MLP neurons of a small language model. Each row is named by its layer, matrix (up: input weights; down: output weights) and neuron, and shows model dimensions 112-239. Each number is 128 + 32 x the weight over its row's rms, rounded and kept within 0 to 255.
Before each neuron's rows, "fires on" lists the tokens most often at its 100 highest values on Wikipedia text that the model never trained on.

fires on: "hi", "k", " election", "and", ")"
L5.up1238 [126 150 116 124 114 152  96 145 118  86 121 123 125 145  71 113 116  37 172 119 139 104  74 180 169 120 141 110 149  55  66  70 103  90 169 127  85 104 131 126 131 136 120 135 164 165 149 155 158 127 136 124 113 126 146 123 112 180 113 150 152 153 101  74 172 111 133 133 129 185 138 154 200 125 109 145 122  66  90 131 109 123 181  97 107 119 161 120  93 160 140 228 117 144 105 135 123  81 116 191 130 123 188 224 177 136 178 119 108 160 154  90  81  95 152 138 112 168 103 117 109 143 133 145 183 145  89 190]
L5.down1238 [ 68 148 140  97 139 142 114  96 138 159  96 109  81 102 208 148 131 174 132  92 177 165  95  77 100 142 159 146 132  98 109 102  93 144 147 180 157  83 160 125 167 160 197 135 107 101  87 100  91 124  97  62 118 105  91 160 145 124 156  99 157 104 139 143  45 188 104 192 160 110 139 155  87  77 151  84 141 146 168  92 109  88 127 112 127  92 114 120 160 159 162 100  98 113 128 131 170 140 116 100 124 184 129 150 117  69 120 125 187 114 136  97 178 135 166 146  99 150 111 138 155 123 143 135 139 178 149  82]

fires on: "s", "es", " pa", " each"
L5.up495 [144 103 147  97  71 138 161 134 111 131 122 106 141  85  77 161  78 154  57 131 199 111  66 129 159 169 114 152 132 125 123 180 131 190  87  80 141 109 126  89 108 130 140 136  77  99 126 138 147 151  69 163 108  93 115 115 123  81 112 178 133 161 148  77  71 110 130 161 190 107 126 122 155  62  65 145  78 153 158 123 106 132 167 107 127  71 108 157 166 138 131 126 114 154 118 119 137 143  59 131  94  99 160 150  80 130 120 131  81  80  99 145 124 107 137 173 169 154  84 124 169 121 142 161 156 149 115 165]
L5.down495 [155 132 142  77 148 147 144 138 145 114 107 122  94 123 152  86 141  91 158 191  72  95 158 109 161 196 180 136 179 134 118  73 125 136 155 173 135  66 118 135 110 149  98  93 143 113 104  99  98  71 135  79 125 129 152 124 155  65 205 136 105 131 132 122 223 129 157  94 128 166 179 124  74  51 156 120 153 142  98 145 129 159 137 138 124 113  81 112  79  81 195 136 202 107 105 166  90 128 105 193 116 100  90  96 150 102 112 129 122  89 169 130 107 164 103 129 143 100 144  84  96 168 148 154 167 113  78 127]

fires on: "ing", "her", "ver", "il", " for"
L5.up660 [140 119 120 124 132 103 158 141 196 156 110  88  56 140 104 127 100 136 140 110 201 116 164  58 141 122 135 129 141 126 162 182 105 129  97 200 131 117 155  96 142 133 159 120 140 120  87 133 139 116 141  72 130  67 146  89 129 114 123 110  47 181 171 135 176  93 161 147 153 153 169 215 140  75 139 125 167 109 117  79 151 119 129 128 152 152 101  89 119 108 167  68 125 168  58 110 136 171 154 110 120  67 159 121 141 145 126 156  51 135  72 112 140 128  76 129  93 112 107 131 129  88 135 119 195 143 141  89]
L5.down660 [113 149 156 117 143 135  97  76 119 141 149 140 169 161 111 197 152 134  72 173 113 183 115 165 141  86 163 143  88 128  67 109 119 163 143 112 104 173 135 123 127 123 135  79 150 124 119 128 146 164  97 153  86  87 158 111 114  55 116 163 164  61 113 103  81 129 122 100  76 127  63 109  98 167 106 178 156 126 138 126 118 139 168 151 108 128 146  82 122 158  48 144  86 159 167 141 135 177  88 156 114 145  95 146  99  81 101  60 162 191 123 156 185 149 216 103 147 192 105 119 137 124 111  93 102 111 139 173]

fires on: " ", "ur", "ver", "s", " 18"
L5.up1137 [114 114 143 165  99 189 129 118 207 111 125  90  83 156  75 102 163 135 198 134 169 173 135 128 143 111  89 129 150 138 153 127 149  72 162 113 170  99 149  93 108 116 134 164 137 132 143 141 172 218 121  71  80 140 103  51 146 143  92 166 172 102 142 142 126 107 138 155 129 116 170 151  96 139 101 112 122 153  94 121 142 126  66 143 120 105 125 124 112 172 170 165 118 190 139  62 134  93 110 127 124  46  74 137 104  78 164 151  93  69 110 126 150  91  94 104 161 113 114  97 133  94 139 112 121  85 154 158]
L5.down1137 [173 128  84 139 180 168 115 129 149 159 100 170 102 131 137 108 101 178 142  59 151 106 155 152 143 132  85 154 120 163 162 117  81 146 107 117 174 100 130 140 127 174 167 174 199 117  79  56 115  79 108 145 155  97 182  98 179 109 144 140  80 164  72 139 176 127 170 128  97 131 118 174 129  96  70  82 113 143 126  90 133 136 130 116 112 111  71 163  99 147 172 121 148 112 130 128 149  98 138 122 127 174  74 117 196 107  59 152  76  97 103 114 164 144  89 138 109 125 163 172 160 128 114 127 139  93 127 168]

fires on: "ad", " Ad", "x", "li"
L5.up1159 [110 142 158 123  77 163 182 137 131 122  75 165 149 155 121 173  97 143 238 198 151 149 124 130 127 104  92 133  70 159 143 139 105 111 132  76 156 135 124  98 114  86 132 183 136 133 116  98 110 164  76 141 103 111 130 127  83 157 117 107  96 148 108 127 127 123 146 145 133 133  70 140 137 122  73 146  88 159 152 173 166 109 183 119  97 163 172  92 131 165 137 123 174  51 179 172 139 179  69 124 112 119 132 106 121 146  91 133 187  94 130 155 115 135 125 119  80 155 141  39 116 106 157 117 141 114  98 106]
L5.down1159 [123 160 129 118 147 107 119 156 117  49 117 154 112 151  79 151 162 159 159 118 155 118  72 133 121 101 111 125 105 133  77 121 163 168 122 136 150 150 130 100 146 127 117 175  98 131  80  73 200 133 115 113 176 153 119 105 120  87 165  72 147 169 168  66 143 153 185  60  90 106 113 104  91 179 125 139 124 138 107  71 168 117 108  84 139 155 158  74 121 131 133 102 119 125 104  50 159 162 104 175 100 145  92 179 142 129 136 186 165 140  94 147 112 105 115 145 100 133 118  91 131 137 140  95 142 134 145 131]

fires on: " Ba", "te", "or", " f", "ade", "co"
L5.up545 [ 49 179  69 136 134 214 153  71  76 147 140 207  78 128 117 138 167 138 136 184 163 131  78 171 147  95 135 115 139 134 149 107 109 109 101 142  97 114 130 155 109  85 108 107 136 153 112  55  67 112 167  68  80 131 118  88 112 133 150 150 128  77  87 162 136 209  94 132 174  98 152 169 130 135 128 126 132 130  90 138 186 107 137 116  88 148 156 102 139 186 171 108  96 127 119 142 142 175 160 159  99 107 155  64 136 128 148 168 120 140 199  98 120  92  93  61 162 147 177  89 160 129 156 173 182 138 152 176]
L5.down545 [156  97 115 120 106  48  97 189 135  72 140  69 166 109 103 137 184 143 121  82  82 132 142 107 154 111 101 113 103 107 115 146 164 150  84  45 143  95 162 106 149 116  85  37 105 133 116 153 164 138 131 120 115 143 126  96 142 134 157  50 120 148 186 131 163 132 107 107 101  84 124 105  89 106 130 106 209 128 146  72 104 126 182 196 135 139 166 165 148 118  35 130 163  87 125  88 110 129 168 149 140 126 119 158 148 123 107 138 105 171 114 139 130 169 164 129 110 121 181 111 164 106 118 178 129  71 210 133]

fires on: " R", "pr", "tt", " Dr", "en", " gr"
L5.up1257 [142  62 118  96 155 153 117 128 143 149 118 162 217 176 136 113 116  88 134 111 220 112 127 200 152 170 144 127 119 155  92 101 141 106 116 140 112 145 109 130 146  47 102 131 133 122 168 126 109  96  86 129 118  95 140 126 151 134  80  68 164 144 147 119  87 131 112 172  84  90 199 111 136  47 132 119 147 116 108 117 142 181 155 125  98 130 104  96 147 132 122  81 127 120 153 107 111 160  63 128 104  98 152 143 117 101 114 139 176 136  84  84 151  78 120 101 159 137 103  89  77 103 167 167 204 181 127 141]
L5.down1257 [113 197  40 130 123  98 137 160 130 175 132 139 164  92 101 141 132 115  55 101 170 140 143 109 155  83 145 111 145 151  98  95 218 110 112 122  77 107 156 148  85 170 133 128 165  96 119  93 170  76 145 122 156  98 189 112 156 114 122 179  98  97  95 152 163 108 152 140  74 107  87 101 189  70 166  98  98 158 142 143  80 130  92 129 162  62 159  98 130 153 114 133 118 114 123 147 132  41 131 180 140 102 105  62 135 154 164 152  78 141 124 100 171 168  78 141 129 116 136 137 139 120 142  97  85 159 116 125]

fires on: " The", " S", "ent", " Th", " Ar", " Pa"
L5.up1235 [137 101  75  92 146 164 136 104 109 122  95 103 120 184  97  93  97  82 112 138 180  60 120 153 132 148 137 210 103 148 113 127 142  79 104  76 115 161 147 159 139 164 104 131 119  71 152 105  76 136 123 125 134 136 119 119 141  56 121 134  91 148 157 124 155 106 121 154 106 131 111 129 149 133  78 165 149 127 163 113 174 136 163 104 160 142 114 131 113 106 145 106 112 135 175 123 120 142 116 100 109  94 152 180 140 111 145 114 130 123 137 118 160 178  92 148  92 148 138 100  91 133 131 101 131 154 121 116]
L5.down1235 [134 126 143 173 166  71  83 137 119 162 124 133 119 159 164 143  91 169 125 140 162 163 100 143 141  83  97 176 146 167 139  43 159 127 114 117 173 149 133 178 136 126 157 131 168 193 108 156 131 169 141  82 171  61 148  92 148 136 122 166  83 168 128 146 214 174 108 100 125 156 132  72 137 104 141  70  28 148 141 122 116 169  74 165 133 113 108 162 114 141 186  92 155 112  99  96 147  88 128 180 109 160 142  98 107 159 129  85 171 112 131 119 120 114 192 144 147 135 104 114 150 130 115 132  87 103 131 101]

fires on: "or", "v", "ver", "m", "j"
L5.up795 [155 129 151 159 142 131 135  81 124 134 136 151 133 136 192 154  90  96 133 136 108 139 139 154 205 133 109 145 129 134 131 157 144 140 141 113 111 119 158  67  53  89 100 118  88 102 111 136 137 130 137 129  36 105 152 114 117  85 169  83  96 106 120 122 156 139 172 111 124  64 146 160  87 148 123  23 124  75 145 163 176 112 173 148 169  76 150 154 119 121 144  89 146 128 142 128 112 123  98 107 145 100 114 202 145  49 144 140 207 123 158 149 133 162 119 172 141 214 145  71  84 157 145 143 176 176 170 145]
L5.down795 [112 101 153 102 150 157  94 126 144  91 143 119 114  85 128 139 111 137 118  68 100  62 160 187  97 103 168  77 126  93  63 111 157 176 132 117  95 187 145 149 165 177 139 190  91  93 103 164 169 113 130 104 142 110 151 120 144  97 157 155 140 144  89 155 109 122  70  79 162 105 170 146  69 151 114 152 107 144 175 142  95  99  99  56 100 143 146 161 130 147 171  73 154 158 182 104 124 127 162 142 122  79 141 103 100 131 151 159 170  72 160  70  78  89 107 125  90 115 139 181 121 155 107 131  98 109 126 102]

fires on: " lo", " dis", " 0", " =", "g", " 1"
L5.up49 [129 117  53 125  84 100 129 149 139 162 125 119  68  99 167 142  57 147 166 158 193 150 101 166 108 154 132 148 110  91  77 141 164 136  95 134 107 100 153 139 158  86 137 129 105 128 118 130 140 160 125  86 161  31 120 122 149 140 169 126 101 147 140 174 124 116 106 134 140  79 152 139 164 165 123 151 130 158  98 137 146 124 146 140 120 130 123 220 178  71 164  87 101 126 110 121 176 139 137  98 154 149 103  98 130 100 206 143 145 124 107  81 168 139 100 135 167 139  87  83 101 127 141 141 106 104 131 126]
L5.down49 [110 140 190 149 130 143  95 155 128  68 121  88 202 116 125 123 125 164 133 130 144 119 121 122 154 100 154 125 126 113  89  95 168 152 124 158  65 133 160  69 172  74 115 102 151 199 158 117  93 113  87 152 126  94 106 136 172 129 152 138  61 150  76 198 110  81 169 209  88 113 117 114 122 174 172  92 150 148 127 117 101 130 108  88 163 130 136  81  90 157 136 150 140 177 174  80 154  63 142  95 139 151 119 124 152 119 141 123 144  70 151 142 119  92 150  83  80 129  93 133 131 124 144 112  95  90 151 113]

fires on: ";", " as", ",", " sp", "po"
L5.up530 [109 100 121 140 144 148 164  71 149 153 126 123 161 147 173 144  97 123 124 167 179 104 185 143 189 225 101 141 110  98 132 131 155 157 174  93 169  29 137 170  85 102  80 120 125 123 125 157 117 131 105 111 123 154 126  75 134 176 134 109 126 127 126 121  45  90 177 141 105 122 116 109  60  89 116  78 121  76 187 161  54 146 164 142  46 116 116 140 131  83 113 127  75 131 125 137 132 126 167 101 137 177 126 187 121 125 116 100  90 122 151  46 182 141 141 110 102  76 138 128 102 104 155 131  99 149 169 135]
L5.down530 [117 100 115 114 146 106 103 134 113 138  87 146 183  99 131 129  77 138 179  92 137 121 106 130  76 136 109 130 162  82 123 187 107 123  76 139 144 143 138 115 143 163  99 175 103 160 183 121 129 116 170  66 138 100 133 214  77  75 150 111  69 153 212 115 121  96 132 195 166 164  82 139 141 127  90 125 193 123 106 158 109 206 152  61 126 115 166 126 202 142 135 149 109 100 120 141 125 115 122 173 150 119 143 113 102 142 110 114  86 112 142  97  67  92  96 153  64 149 111  93  61 110 122 153 156 126 124  92]

fires on: "c", "ic", "t", "ip", "gu", "gg"
L5.up509 [101 157  99 135 134 148 117 155 106 158  96 143  98  93 164 122 145 165 185 155 108 159 149 109 161 150 102 124 125 164 159 209 155 118 127 162 234  75 163 136 130 157  99 130 106 114 123 157 131 113 127  95  84 112 128  96 129  63  92 115  80 172 128  92 146 153 151 118 139  40 144 113 159  99 153 140  85 160  99 153  79 111 111 175 116 171 138 115 151 106 148 115 128 146 105 166 153 150 161 140 133 179 114 126 116 136  67 143 200 103 115 104 141  94 119  92 159 146 105 118 136 174 138 167  99 130 153 107]
L5.down509 [ 77 101 124 140 163 143 107 162 120 131  84 149 176 116 124 145 142 132  79 112 104 103 139 124 133 118  52  86 133  97  97 115 183 135  91  88 158 167 117 145 183  71 174  99 118 135  98 110 162 120 136 159  83 117  66 169 174 150 135 119  75 138 165 128 151 115 119 114 156 164 134 139 133  97  87 156 221 113 159 143 175 111 100 148 147 113 152 131  73 132 250 148 160 133 153 120 149  91 106 120 121  97 104 109 143  98 133 139 177  50  99 185 134 150  61 172  84 154 118 148 149 134 116 149 136 168 137 151]

fires on: "el", "ad", "-", "e", " High", "5"
L5.up428 [151 159 190 188 120 203 191 140 159 123 115 124  96 130 141 148 131 105 100 166 133  68 156 121 149 130 116 196 108 101  84 191 140 166 146  72 167 112 154 151 134 115 108 132 131 112  99 118  53 128 113  74 129 129 169  89 102 168 157 100  93 152 130 127 132 157 129 131  84 142 162 183 166  97  84 129 134 152 138 172 140 134 157 164 162  71 166  20 137 101 117 149 191 171 116  94 185 166 176 174 148 117 204 115 162 116 138  99 181 138 130 128 108 133 114 136 101 133 143 102 118 134 157 112 160 102 150 120]
L5.down428 [107 151 115  97 117 127 153 107 100 101 128  58 168 144  90 127 143 181 109 154 128 149 103  91 123  82 163 105 195  38 134  78 160 103 118 191  81  94 152 116  89 146 190 140 106 144 155 135 120  88 131 137 136 115 145  71 150 104 166 116  76  95  74  51 147 111 132 146 117 152 135 119 111 158 172 103 147 174 125 109 147 178 115  76 101 126  78 171 165 124 150 158  99 118 128 194 170 165 189 160 117 135 108  96 139 129 156 137 132 107 128 109 119 122 128 141 181  89  97 181 132 153 132 126 172 136 151 163]

fires on: " as", "at", "or", " And", " Mor", " along"
L5.up328 [122  99 102 143 122  80 115 136 108 151 138 156 199 151 150  79  80 124 182 123 205 148 121 105 145 147 155 109 131 114 144 163 118 124 151 121 123 144 107 142 161  92 161 129 153 117 103 104 136 191 119 144 153  78 150 111 135 132 120 103 174  85 105 182  84 130 137 100 118 135 188 104 116 138  94  65 168 103 163 137 101 117 186  86 137  79 119 166 110 135 163 116 112 184 133 113 132 150  65 114 124 112 127 194 165  75  76  77 128 127 158 134  88  76 165 110  96 125 115 133 105 110 133 176 111  94 100 139]
L5.down328 [161  85 168 183 141 161 124 113 150  72 163 130 110 147 123 149 145 171 104 100 135  92  95 110 126 116  85 129 151 177 187 135 168 123 113 142 205 121 187  82 141  68  74 144 178 121 142  99 112 159 139 143 100 144 110 135 128 101 130  99 137 139 108 163 149 111 141 100  92  93  82 151 125 125 126  44 155 178  91 141 161 111  57 136 125 102 134 152 135 136  86  90 112 157  89 134 135 137 160  86 145 145 162 154 165  76 159 116  84 163 137 190 153 125  82 154  80 111 236 164 147  81 143 134 113 105 106 168]